Weights of a small transformer language model: 5 heads of 64 (1 for keys and values), 257M tokens.
MLP neurons of a small language model. Each row is named by its layer, matrix (up: input weights) and neuron, and shows model dimensions 192-319. Each number is 500 + 40 x the weight over its row's rms, rounded and kept within 0 to 999. Numbers have three digits each.
After each neuron's rows, "fires in" lists the words (lower case) most often at its 100 highest values on Wikipedia text that the model never trained on. A number after a token or word is its count.

L3.up898:503536497519456501466528543570508551488527538511397494546560494491529475511558503469490528542581516582534549493466487463508559504502536591541458492521518536536489470496529454553547546465539516527447530452439502488572450530487515462530433551458463519452420493509459515494497458577524521484415473554536501497568569503504464525489574544500543496465471510548547481480492546499528482483536
fires in: "two" 33, "three" 20, "five" 10, "four" 5, "thirty" 4

L3.up232:457479518511509508514517544521564535500526488510474491378597553460478519527537584493480486532457547533488483550442505530486431539532463472570516483523450536572491527483512527556463383499474496576545504487503504484492477544421470496528516513500553500491528484477465462475511490488524466436501523540493515399507534498460561454485558461561554510562431537513499507522505423457494541527471
fires in: "while" 17, "as" 16, "when" 12, "although" 10, "with" 6, "for" 5

L7.up1010:500443480424465415527484525477495400510513484487420507548502442507475488480562591517494518468520544544476489473468607412466499482426486516568478453519498473527521472536572495465560462429467502474479479557531536524529485525580509554498586477496506480580529490487500460478490488482579483501501481458550458543506476485473468541482521472532521517537512479519520486519502493449534521488505
fires in: "phytocerum" 29, "darko" 11, "rochdale" 6, "dasgupta" 6

L7.up8:496472505433497527463497487547516550509435508470489528554532437423537479460485501468452531472498497460514531391468456455503516466455518469507498519448511491455456498512486513567538436493508469477477455582489429550535473512478465500545473484556565446444546510523400532423541472501529427433444484534573553540512514472514556444501528478527480450528490536473468532576530497537484529510483
fires in: "one" 29, "group" 9, "each" 6, "station" 5, "album" 4, "game" 4

L3.up1262:561511554518502523473487489449508484504514497458516524488551477449487523487558455508539540539450479490461464514532561498496522472532511497516521515524535507471475471475461531444513479460525451511502482470545555556443555495514459482476551566508550510480449607454524599525522447527535506479468514496533468476541463454462484550565487480521601455498469569511411529498502475555449523395529
fires in: "has" 20, "have" 19, "had" 14, "having" 6, "oxidation" 4

L3.up185:493585538578484532502583492537474512474515470459471489495537500515424446528412537498431561493514490463434527488497515503496474494513452464491510504538550545546480531505459549470500507488459445485471551520558450505501486541474479518432436492508528581542506521496441478469487467477524474538468556512493508549525498557458527536487477582503482504636492445460540516467544527433501545494426
fires in: "at" 39, "the" 18, "hold" 9, "from" 4

L7.up1022:509502560558513508503473451543507483435506526591488569495503444534462445554481537458438460469544412550537527535514443526451478541500494471485491434569428499452469473539541466449490511540454464562550503561462551460526491490496503496502560453526499516479540515497470505450576484477545521576488453522446532481445511450456481439462518468498510493478451543472479475527482502559535434524485
fires in: "many" 26, "several" 16, "various" 7, "of" 6, "other" 5

L7.up21:490481454507457507536392450521537517511521507527498532510523513496531514521466476526540421580455485554469555487557585497486419475488518469496436450478499589470546504504523492449517538520560502494550497492430485501529479501579523464536514480488551492529540475533444513491517517507486382569507452492477541514519548471502466451505520522518502527483562443473510504498476515477521527508520
fires in: "and" 39, "a" 17, "the" 14, "an" 4

L7.up167:510429382449516450561520468484504506481516489529445519476464415644455433541496466549486524455503416512522529456559448527398462505527513455490435507483466505501520478450538527510469529549504545503541487528506545487475583537535558459529478494517510516555409560484460485549521482478496539492470489583446446485456441431464521525476510454554529585487547503467513468536454500417479508590559
fires in: "the" 25, "and" 12, "of" 8, "covid" 6, "to" 4

L3.up1249:512552473438550516449483516516533540429446474461483554527533508556426516452448552477541506566524487590493472568540528409471515486524508527536515494509474515486465534434519444514518538498554513493434521492459547481512537544465472556452456522489435498469515458518459469508472519462500518490439487472549488448505462448491469486518445513444538479429516478453550467549444368517521523484507
fires in: "and" 24, "political" 11, "s" 8, "or" 6, "6" 4

L7.up36:536487505466546530497591506501569533592545447487507519534551547437464451487533541513572527503540561467491462572498486565512507466499463496415512535527492522475414471499525480557459541545499536533514454467543493550529487554506527492472497552475514497502537502455430505461483424451430482488483444578495499485540511443499485524473522547534553488490513542461477472481527481556495469554540
fires in: "be" 28, "being" 15, "been" 14, "are" 9, "also" 6, "were" 5

L3.up255:507494474541518469467509491428521518540470526484512441475505515561536514425531550454491435536454535454467542519516491491532480466524541440523584459475469425482423483528439488524500466455529588479505454523453508461452506508527489525500506464472529495492480458487515570533422486439448564532479454438516499468453507558485450503498510526519569473461542551510478485467508545547503482535463
fires in: "third" 12, "second" 11, "each" 11, "same" 6, "first" 6, "next" 5

L3.up32:469522427459592477510515482442538491519519510492570528507562527455468556527583557559503569541508533540467532457501476466459466491516498497548503524456491477434506452479461513450489488465522528492500566414518462478473458495480513502462429509524510474490503531523466498481527424386500449477477460480520471478472499477544451504426556539494533443475517517497545522492494440485489508489487
fires in: "s" 24, "a" 17, "an" 12, "american" 10, "chinese" 5, "filipino" 4

L4.up1135:483508497536487496463542487415484539559461530554532522572533441546450457510478471412535527511520541509482529468501487467497467549538520457455519511524519474500434466559536507458505461613568427547509484462509507451502500481455459495477508548515488480489424563527483446494502469469500518494488434511569466479457491535493499542539501454511565496479518486539455619480525456586499538539442
fires in: "a" 42, "first" 16, "another" 8, "per" 6, "second" 5, "one" 4

L3.up506:553405538508516462554552461495502463407480517526552525591458506475501519527409561493506476470517493552482510542445583526518502510585545466456524570507427485547568502503528471458421459486508448545603454473504490439526460439433556427499584450458518478548548529459574525410522472450488518475498451541492524510521486568522505460552488547551428529475511500489512532551434492520453471536521
fires in: "the" 30, "on" 17, "january" 5, "online" 5

L3.up565:450522498532450456493520476548508535523471550558573580504507575480493522505491434561516568603522511551565547503448475492496526452444471518468475522477532485527506536528520428460517537523572504562471489459509455547460513522481496473572472500556470527528446534517444453493565525444487465388474484448488508524513567496512580440511471532491461430541511464576642460433480418553532550497446
fires in: "in" 32, "a" 20, "as" 11, "be" 10, "the" 5

L4.up329:501513498543528488520529520448521483535484510485438483488428537485662486535492531499476453582488564476470486465527471478506491536535531465587474533469544560525467473486496487503497570517560517528413516525485542449488519438557584513435450506590508478567483496465489571497501481534508423461457474497468502566527521487505553480459516512475591457440473546520505566573533498431452487494539
fires in: "the" 17, "where" 16, "which" 14, "that" 13, "as" 12, "when" 11

L7.up51:500470507565561518512492472477421473490495469517559581566543507470539472552483509467456479497505504530446527530494515456492420513480449476538460390513475546454562561553511469539505479493551439492521488513474504453500536504519508445538502498487444486454532469462501543506459425483500502502528466493543577475532442449516462458496500516508497522465546460551497492546487562563505524466526
fires in: "a" 56

L4.up404:513506474520473530547491542486508481515458493441607498485468505578431482503569607547536539456453502532529558473436464531512495484542394448530495570525524557507572453409453569509430459562422478524512485515507515577528509487518487468487493529435511537427486515465475491531533456443432506482532497558594522495476491493479466413453530431537450542486434491516447494499486420482492497493523
fires in: "to" 69, "of" 18

L4.up377:541548496491500532463466489551426489599514448416516512549491426477539505542447563467478533513473468539566449526560478522497488396509378502519507490501429523581444601506546466452447515502468500448475503568535463531460545582556510458540479464547525500518508436483477456419426500535552443478478540506470521469514587552470464498544461530556519474454563484453532492444551516506551462509469
fires in: "the" 26, "to" 13, "card" 5, "while" 4, "day" 4

L4.up637:501562502429425506490472534512537508521524436463522523477489555532478506488531482517610492619482500413579490542441531517438487552489579546483500482546451518476479488505510484485477531497573412608455477448439515483538534433492578450517428538493434584521508560475554482483496518450517529499366432473526552461426495433467470538544480511415439575534501468499434528517461522425528599452478
fires in: "a" 44, "of" 9, "an" 6, "several" 5

L7.up1107:525529548484551544459496461413470503503524436501530556425514464514396480560466495510474518548512484487497511493434546402499453493478561431545420483611570567500483447485491521464625459556539506491521474504541470442470493520587495489517556487483479493472527445437462506522472455556460493447551500548471474542446479453500447522481523490442490537537476475530445414460504495478385557448455
fires in: "a" 59, "large" 9

L4.up295:540414485510453505441462535553522517487481495505517521549490485495498500580443485508489569549450529575486535531459472515514442540472564523497555519596497484486482561516471517478476568523466520457541501554549540464546602497526541472583425493553419514479486511533464508477482544467547513511497442484533507424525461493458470412428573457549509552497496525510560453485496477445469475488492
fires in: "the" 31, "of" 14, "a" 7, "to" 4, "scale" 4

L6.up931:446455485507568507453551516517539480495491487518495476497460509523479530575459504561416533520498463506539472485548555484464469476419467511441513572474482457521494468465570479515533542625475470482404534486474474548519497396523478502543469547526461503459458473476544428491563502458501503513424497461515495593512477495480499515455493534518490496517509520503461464479519460479478436460553
fires in: "a" 46, "had" 10, "being" 7, "was" 5, "has" 4

L3.up790:516497495551528426503458492488443457501521540489560471501498454485525579437569444538486547512519535521546560441526508513546457473415525536579599506490528458438483497478418509577394405528451507448536576474538435484597479495522502555487571530458508546498465539456470549579517512467522463506425452491480511451472546479473517493566484468447562504486471511520470435492500467480587431502500
fires in: "s" 13, "german" 10, "french" 9, "chinese" 9, "us" 5, "spanish" 5

L3.up1040:470483546593554492482493512559629441499456586536478569452511452475563453549504542511534569476495501520504579426463502524501532484549495512528470565464479514425520498429492497499475447532481501432416518545527487483567520498513491500511568507474508545506548507479494531493480460485510465457426520481503484498533507517482440409513512494513520400529507473473520424503492434484501527501385
fires in: "the" 32, "of" 29, "states" 4, "s" 4

L7.up603:483520540478506566445422530579476550523500497540502490499566479553485474492494538502513556498466502529533500460494467482443569446490498574503543578526449450404513508441583535459502481534507446497523557517544501513524456592461512489464508535462470492508503485540414510463509452440501460469509411491431476464570490395506505539486553536506508498487532514523499491564538501489552431515559
fires in: "a" 16, "the" 14, "an" 11, "as" 10, "and" 10, "former" 6

L7.up182:545515472487423467555506507469494393484545450459455487497509497522490526488502497556458477495499545490518515477568634469471520476472481475504488492581440485500471542475596562452477499547489539469522461522465527530525485491539504499470521541477520454519530464521510505442493455493471460524457543439477420605481534497453487516450553474518468482507538513526536474576419533508607477535501
fires in: "grumman" 48, "phytocerum" 8, "darko" 8, "rochdale" 5, "matrix" 5

L4.up234:441520567510497460514445429489557481538509475500578555506465503484527517490484537473572500544540511568538536464592509550434491522526450503490453473538569480539518507463457492448526507466439598436445512410523489534531464576483479548536478476491456547483532471476513450464516506515560478517434495478479444495576499430499436551494502422541469477463453539531534506502495487500465481464521
fires in: "the" 37, "out" 9, "down" 6, "up" 5

L7.up13:433559505482472521499487472627549554608508503505478502515435523557469444459445492474520476442469406496519535453485506548411503447556496521495452521479515468488495411435508519489486478507532484458571520468525555494499423508478523503405465463572529454465566512517434496486549485489537502469483460553555516569595493451453490473473468427517449491517514495509509502465488569492484483477469
fires in: "the" 51, "is" 5, "in" 5

L6.up1029:450518527494485451482476543486537526482427467495464549515523519478498448405479502484499398543519545514476553487512479468499454482512537412486566516493433486508449494521454481567547555474496548469536513521466543549499504516511549519466521453482457505454516548474462447541541475498524444521469524580420509492471563494567492504584479521473539525497516453489519492515446512592560507558465
fires in: "two" 19, "four" 13, "three" 13, "one" 13, "six" 5, "eight" 4

L4.up691:465439537532550519464580527439457586538511467482443484533419418475549458552589566484498482472459589563520485480471499494548506417562535546497496528521520498425454516501523485431576428531525522565561555482466493487528391484513436460524525478482470508576442437491522526537436498462469502471446531517513452505494473463442475461506529588575481490425438477466498497532485545502534579547518
fires in: "the" 31, "when" 8, "while" 7, "an" 6, "man" 5

L4.up228:518492553432440507485453533505531536518550513503539560468517411516518511429533536454517505542467485510561532470509531496463474521534495513513494469472456449464489486471453461512490538541505496542531584511548574511524499543458539511483407544524493482466492503516421584507527427435536532467445492527489508454506470483494426504453522492467503539535525564546451466541452450510523451459562
fires in: "of" 26, "the" 22, "were" 6

L6.up1084:470609507532540533498512505500513493586480544486512461526591471495529491499495499477521429498523521529502530540500449540437474496559492483548518492584489486463463439428494470526481520469463466505578541538509519569572489488450539517548459524515503498428518568534542468533495446427548439483435451518471456479453518492541554490381558516499468418503459472481440549553469463596464508547442
fires in: "the" 19, "of" 11, "by" 9, "mid" 6, "since" 6

L4.up804:490564559573488512503528499486533469538500464471460578530516485482473507483481501526551531495427439471515531422471473509536484497535438464542446448544501592482532566522496484425463448465515460434449507523507560550463553472465436478531457486529486493564489480536489524421540499416442449507502522499505481562496456512522521379529523483455459418506489509548518493511529491461484476569575
fires in: "the" 19, "in" 15, "a" 10, "to" 8, "of" 5, "make" 4

L7.up89:526415538474490526522481465506500552511548476532498492417501450457483482529441525482470514525460498524526516497487485399453548542551495486490481514500525460564510482504422502460499493512537541454528434469465497594461451470552516496512468472507519465559579459549578520475509477442563494550495473477520509573537467522510529530506515518537478524515497396529543445526488555489521509459521
fires in: "the" 33, "is" 12, "a" 11, "in" 8, "currently" 4

L3.up595:508502472477497496508511544481502501418486468461510477431490493483616502488576513476503526541421472500469535529465467525484453469466428449518499524510566539464477461520493543506483548451503494481521497484577564455560538463540447504471485552505578497492523551399642425492507538466534514489443500502478495461495565524538436455535548450506505461569481475549532537521455478445590504428500
fires in: "the" 25, "had" 6, "of" 6, "total" 5, "any" 4, "if" 4

L4.up1027:447538538512497546539537516444433519506486511518528505381517527441504474544520481453466515484541485580473543485521437505438490430500470509493479472549497454435481499496511501523413506453526473391414524571482536473502497458554469483508476556554474508493457473485472453452460509483466493602537551505524559507476471596474443475482543453506478516444435484491555565465461417477511568521504
fires in: "of" 21, "in" 11, "for" 9, "economic" 7, "s" 6, "de" 4

L3.up1114:543506485527519533442479475513501439467520496501537461482495513475561410496509527440471545461508510445524497506469472542562484521487539501444536478527518527568532490507533495501485430429473501493430517485472458439522495505516508477505484523475527574572570502463491515383529455481437504490517430510565519534532472570520483508483479544477566558426437512515452462518567506588510581467469
fires in: "of" 38, "votes" 17, "de" 10

L6.up678:419507512454494515516453525494540515549481497480500467501531538572543520424544527479439470487469462471540478528575516534410493591506513526447539594560376559532431513536514516534469551509535368541531517481526501505504498444492549481449464495535490525509532506493504620473545483515530493493545517528539489599528518499472435465468615483510449440500572567481487473536440507488550525528549
fires in: "the" 49, "a" 11, "most" 6, "named" 6, "em" 5, "one" 4

L7.up67:542503493439397426536552543492506502475516499462527488521524521467433467575485537453496475498485442562469461494454475508505476443487541466550507498496461541518428402495502488437431541464492538423520461503512459539476473557454474575453470443524470482553499524520491511429466444503480493486505576486499503532543561502487494532511566470506441483474589532525482582448472552551530506465520
fires in: "to" 81

L6.up1000:451466462559546566514488474499548456512538547495502543505460509489491535519522434520436516482572532464492488491468469508500470458507519457482533467524457547473455565510442536490508533492530504512522506547442461483576513510494476489602496450494458468521464499452497472471493490453494521526420510459505579447477518555570489455521456502484520537474470522508480445537460521554533507565446
fires in: "a" 40, "one" 6, "matters" 5

L6.up852:506530504465433563431493499467460463507516470509451521495487483552443495541462543478532495491472589503472494457515492544495497428417462511488491527475538569523517509476461570470434533450513454480512499445540512496551469558416474523388414525455470532456459536533474469454403545456484508526534524460514460513521525466492509549504497574505518553489453507536466456502450490437441535445488
fires in: "to" 26, "be" 15, "am" 5, "of" 4

L3.up92:501485487470499535527519466463572564568465459445575465517450520463487443491512417550530513450478460498416524493437513453474527478548472489437440528466458449461537484508472569476496494497528497471423559553529536510512451523461527534553525472516490518460392451465455515472499519490478462545484450453520494547529470523568527518586456514524536571455451539632504478457520439518556597532573
fires in: "had" 52, "has" 18, "have" 10, "having" 7, "just" 4

L4.up1106:535561536507470481535446452522432495450482487540512454547431466491525471484541490533494548542429488497491540521519507476481557524517585464534456507505525451532496509560583512453514405459602430564522517494556539454423509523526527510533450553440504527496461486504513555504481464397423449504390532513447551497491529439466450479511520515494491497476506483568559473505460538479430496469463
fires in: "two" 22, "three" 11, "four" 8, "five" 6, "a" 6, "seven" 5

L7.up368:510507465466517404438424575489520461455391589477445430496514543528497462431465451461488499478519511413559532416455474451494584443473521493526452477497548508511515529566481470445535537452516504466500500566540499484468525523475560497515520552406521522452484478489526477459444482567485427480461598552594476548493457510461544451524541467582483458500520465521484466488519424531534572532469
fires in: "the" 43, "each" 17, "support" 7

L3.up1094:469472466553502518462526531521454507570521469494445493477435458493555514514499557569521471517559542498508528534467505476444467437494544466522546539507526540529540522517505484483511528491442481397586500434536472493513526492482448466506504452467455489518495388492542535526521462530571507538522550498461535464575505527521470526551570478434468517496508494480489512539504535454509458526462
fires in: "in" 56, "the" 12, "of" 4

L7.up1021:530539425565479469580431569482464520512560500443522458551485450464541417554468459527488526477457497504534477487419575440526502476545452491465465495441482530463373517465525449470492499521411537479439484539445461492500562474493537405556508476573478445534484548480517518460533485493568476499559470480539470487507504520546455513514536535530483479474530485546459490427521435491491490545514
fires in: "his" 41, "s" 25, "its" 7

L4.up494:408515488582527480473541460556440530491517490510562467489480495528493437539398417507528482537478524459575537538514508493515588484511498518473527501503533474510472506457437482575546550486529480521569504482460446545554460512514592495430558526541530511517507522537495535510489500541575468472513455510485449509505475525506504502528456518494474553467482497451469562476448460525522508499494
fires in: "to" 19, "and" 15, "through" 10, "the" 6, "as" 4, "by" 4

L4.up143:527571482562546458478454464449591478504550532487504491494538477462552558557510474470486504463478500531463590444433497541495550448524479496541511496533484457519496509505525513463518516464481441508495436490501444519567512556563528505512480469535515523568434474418518476482507507510521486468482497546510460468519489524465541508460497446496452470517486486475484536572451461408578435560480
fires in: "be" 20, "its" 15, "still" 7, "to" 7, "remained" 5

L4.up1120:521493568515491510487505455550475500425476551516517510518522580547471487549499539476540547466404518520470549549529582509523548484509492457504559490432509477487422464542544497475562446509438546554484447448478561528488457547453516507479532511431535591539507478429501524467508457482501534507487477533500519509515498529503469513580534494498555448546578488513543546516507502527551532556470
fires in: "the" 17, "in" 15, "on" 10, "born" 7, "by" 7, "with" 6

L3.up266:456458497542493578569512563478533520499439499486461495484518550483505504544494503446414553471441513613515459473431469594504430477502447449624467505489502463465531539456481417484492505462486524487492485504576486470490582550500468486562508492491488497471529510516471478518585519416563478519525475496516527450446518495480479389465489485468473527495482484450476523479489492462504575450507
fires in: "by" 28, "was" 14, "is" 6, "been" 5, "are" 5, "were" 4

L3.up240:484536474523510579507486559490574473551475468524500556530501467516514505540513498500474499505409470492513571489459425479490438467511453431504504477458504458466519480542550561471492528473517518447533484510508487554447457529490445493496502554464549526572424513504467458515492494538575492546479474462516502464534577524507466524513497520451553497443481511496680462427513552492531526431519
fires in: "of" 27, "in" 8, "for" 7, "eastern" 5, "over" 4

L6.up667:503442487595502525539508399499587554530470555549518525463467511594548458513510470526477499526499543439522449527544513469518492522557526478469469534493541507417412478509586521539513574557541518482446478560491531500556466493480497493456497524574451541489438485525559495515445465511500560479445477539460548560514506454592471524611511551486561472475453441611498521424550408552524552480545
fires in: "had" 25, "have" 19, "has" 8, "having" 7, "previously" 4, "then" 4

L4.up552:522519459476482539467488507472465499578506438566441546435477523579474517554503459464549510455486501465467541486543584479418437477477530492510446495486568530504520554553472479501490506500497478514528529415533478535487476499479514447395438537498434519543459492432421451472497575485469516476360539488491527484468540411475487446513469536501501474544492530504549473458521534430513500547501
fires in: "the" 19, "a" 14, "an" 14, "and" 7

L3.up967:404504500424552468511461413502454519526447470509554541396575504563492480475507451482539474461520510564646484437521501513443495508479464502575462544511483544522516507490475465451463489501480467520541497503448463510544550469490517523517469541480483555480476521450532466440513528468606456540517566485507553515609490474497534498599498527513448555527478517522474437511494529465509520456454
fires in: "was" 23, "a" 13, "after" 12, "is" 10, "an" 9

L7.up1104:482582492491551569524444470489450485462499491502496436463467525530474451588459504473480571456399515465487528400542508492550547465483470594442527573546534525471533511462600539515486492426493440500499496482530489500504464505458479448417487526545496478476500493483576538476458526499575463404512534531532446443568493544431431455494570473548491516507525456505486517439482402512505539564482
fires in: "the" 32, "its" 13, "s" 7

L4.up1256:514526531472415459479481468497565538457493532533505577468437453488480447521500454450491483515497485434491574516526544434413474507510484507444517516513502528533469520524509491501552530485544477423495533473459488559563500553494505560555442508451456520514543512510458539414500397481460580476434488443483547376411521436614491495493472501479475496467501515494510479514499566498578457518540
fires in: "and" 25, "many" 17, "some" 11, "all" 6, "of" 5, "over" 4

L7.up283:434503525550509545492529635517556469436545474553529526489566431521488540531470465547521506475522509500513494518460498516470490533504517494516461484472496452516512478496525482511522525558513412531408528420488513477564470496516451497579487486470512443490504506485486501468523509492446462450548505473496516459486449488484490426494567496478450475487519535525484450464539502516542483419488
fires in: "national" 34, "s" 14, "a" 7

L7.up635:450436504530453408531524452477496494524454544524534453414498463439464459498481523513542534539603413563520519508595492497414493511429533451498490474525597464497492516454465456453580503456518513420488458457538473421496508478552534488497481491472433477478583535533483524528482520444501606487482453541522499511499502498572536513496491466562483517536493532547485442543509472492506542497533
fires in: "the" 47, "stated" 4

L4.up223:490489474457533521453532520400544413492538482388477523447462537484490445575426527549498539445462491557580502474517481468503490447459488443446484527432472509480569477506500455456524478481573545539519505481518514437538434493517559472526498455513472491509549530438554476492477508517477477516551472523513541510460467543500473492435433461507483460481463497412514466471484512489540529496417
fires in: "the" 21, "announced" 11, "was" 11, "a" 7, "as" 4

L3.up1121:432483439537481461500501447484563509475501462516511431593484543539489404478485428482565529516483529512525461554480478475452493518478498532552490511467421503522457527481516455524464535497488487558539477530517487495548505436520440577555462544493473481551468479487512488482500533499516463467516520544447452402561521533475563497566559504550488479484446488585482452519515463483546459466502
fires in: "an" 22, "remained" 13, "remains" 10, "is" 10, "taken" 7, "still" 4

L7.up821:502507511504513485523462538625517533521480552531459492537463544526488463423526510462499467537565438513535533489522511453492479491513513475514495516498557504507442481516482576499464454539525602477487491544444529455515507451542483452534474485538445476479429582512443491436551504399458528601510488500565539504455483461467450459483505479514493494499460448471494481513514520510476499533554
fires in: "two" 17, "three" 13, "several" 12, "3" 9, "six" 8, "four" 8

L7.up660:553519486566451511513541457449522458572484557474577570550528455479482453549472597463491509506493527591508523509460510588449471463482467458478483476485444480519495499454459474468480480469515500545537453481510482511523455510512521553525446477480462509494397559544489471499384490492484561500561543486563508539520520459528546479419468540451514522542467471548552508438491503519564488465518
fires in: "to" 23, "was" 21, "were" 13, "be" 9, "way" 4

L6.up84:501544507436475525506479529444499499508455498511510568524586470541474505493467467508488516530450604525473497489557541536461485431517528554557546482468406515473452498498530492519504515470517495498510497516561506540534511474546463477472441481478505533526447508507478548536491524514531551523447515453416491505491487497492481457490463529526514504591503472544439503497475430492504442488410
fires in: "one" 30, "another" 7, "or" 5, "was" 5, "is" 5, "1" 4

L7.up120:532503495516487513461454528508514509503432570504502563542445535455491423586393521485526560497479463513598564457506564516522455488476464470462452431511499561460484467556546493432549414478506459483511482513467543559544580544437514498442507539552466509502447589505493494494547542431493445494509510563447498553500532396544524467485501507505580479496559536514501454461525514558545443492581
fires in: "the" 59

L3.up1194:500533499462519501495549494548478513524525509490466478512459498470484532498486425572502529557494513432495527525486480511507553509464506460464564453500518502580455515519455505529433510481526526503506477460408453516512544550474530508441458482496472532529405453520534526489506468480545472508529478483446462480525502527521538512522555442426469414514446495532529456547505528550525524473525
fires in: "in" 20, "november" 12, "june" 11, "may" 10, "april" 9, "september" 8

L6.up393:501532522460485576476526544474555465508462526514441536448500421506590476489443440480486528545518598490508525429476465563545548409462486450555472516469543522450541439519509485533454600468555465478458425505499537511544542550516453530524521513539515482542455562511438604515512476481491437538493564523517521452482472485481596516477536476523511443444516454524468534493513550501566464548483
fires in: "only" 23, "one" 22, "if" 8, "least" 5, "the" 5, "everyone" 4

L4.up489:540495500435504561505538490477529581551514468471488446491483498473481538609520459451524535561423532477542515476489489555452457465553486483491483435512514388517422499501470495516512552518475512502496482450480481454568546536501521519466430576500532513567513494520451514457505511452540402473460440502562448541488519499550546469485523518487480451547473479507453504439535454478504514480490
fires in: "when" 24, "been" 12, "were" 9, "are" 8, "as" 6, "while" 6

L4.up830:569523532454435528484464440472471478468505568486530504558545562507495434484528541481467567482445500469483588519474523555461463504517535495545496491479468569515528545558466538497530472501504444499535536539488520512470478484454498472440633484426498479484496478497530435543537464444464563496506495442518537491507515449391533482444525483493523457482577495548524498470520552448557421483484
fires in: "to" 21, "the" 12, "in" 11, "from" 9, "of" 7, "at" 4

L4.up119:469488484461555487479557538501489438457560531485461455509556440515501503541473479412391502570481555430505511575554451478491556479527546535609546436477513452433471464555420594476545529483549441481464521518405468468582487465508503492502493487492513475554491494457520516538477484467463560450509558508504489489453539549499500504543594484426490533532510426537485522496498542504552597544486
fires in: "a" 53, "safra" 5, "one" 5

L4.up477:614434510523506449539518453518517487585534466481446537536428499473575511517533443486480524558496484466539510479551493506470477465572513518517553486513546541558442523442462572452514504477461482542472488521482469593470581506568485530560477465503490493533506531504554560505504428464561461398533515515468453549561578493512597517507424473579520502445450483484495491455474532478519466487483
fires in: "the" 51, "because" 8

L3.up41:477476496528503511454486499525413413544435534525518539475504488503480532489501485568524582440522561427523522509497518490463463456518535448507476469473462500530407460535406516538518470550542574444434498501486488526488455510500484527450511538496479494487485483493505532495478566541468486500462490480464497525448530459542512495579486497399513487514499564528444527508537523449538498560418
fires in: "each" 17, "first" 16, "1" 8, "that" 7, "one" 7

L7.up639:510510516539548514553490525472557533503501479571509497529575512544563467556480500516499518569561511488541441477498519519465605478518533465474446470522518492470435532479484455477485461529552444433565445475541506483509544503502528586425513478439491479449492467549517457572469498560424546470440465522509559533470482475471483459509558463574533499539541466536454456500476518541561568554486
fires in: "a" 67, "best" 4

L7.up1247:512546524572462545542538422532420508501592481569572523522510388548541457558540534502521532461453541525527485555521512505484535481447491530451534529473509480494484488501501542468467498531498545523519493503542559522534522500566563484504582503521590456510533524527569439490525488426445491514477485516466471486463563472504437477594440517529470495495409406528472514534501456514476483611496
fires in: "an" 25, "on" 12, "from" 10, "the" 6, "female" 5

L4.up851:526482581569399468573526523484528498543459587476535556486556487488443481530545524519565485475508473528501553504530475485504513525507465463546533454482518488431512514562487499476472508515546498552446584509452511505460492513505482520444487538473435458536455493451507466525494530462495459455502526595493502535511467499562528507543502412458549458407519520516509544445519589459539537581447
fires in: "in" 22, "for" 19, "over" 7, "cynthia" 5, "since" 5

L4.up410:469463456516599474368525445485560543505602470538488476481495512569468454529509497454521441535510466520569485468493408534499415520492504484494519515507507458569521497489489591586537494524461485511541543575446431483438476459557485493463420505587454477479503454463548497446440480497526566533509492479527495507550556509520524446518520431508554503552520564527579522433484516603583465479479
fires in: "he" 17, "she" 15, "was" 14, "it" 13, "is" 9, "finished" 6

L3.up504:558517496468570508461531454541451484591438458469434484509521532533416498580521493507512429555465513493548565416467542538531482505504541461461527489475487438428456493430574496542512503445488463456431564564476515533527532550539517534480522555493516484528463462482480505490530532438525522488385423470482435501521506451483488499538493529447539468504507470482465522483509494520515489477453
fires in: "is" 33, "of" 15, "are" 9, "by" 8, "with" 7, "usually" 6

L7.up143:500545509550482502497446473554504595491479464445487445462471480453495366560505561410426434503548480538481516499475468535535462468533492537557408538478483489544498543437538494516556468451517467459501520462474515412518446457486519449450486463532430540446579490519516554572576490440519518554560542535487490527512455511471508535478420480565502489482516570540576525482480467481535463504480
fires in: "its" 26, "the" 24, "his" 12, "s" 11, "their" 8

L6.up307:481549454503511546599471490532535509522586440558489527515475545442496517498528500502571498525523498549573463578480515480523516496549524568447471462466468483505502536454497490461559492476525447417440548437478471511472513493535483517501436516526502453563538511428467519469499514473494509496493493531479569536512487480446495478525439544524511509442493441530530543529424432510540551463488
fires in: "a" 28, "in" 24, "into" 4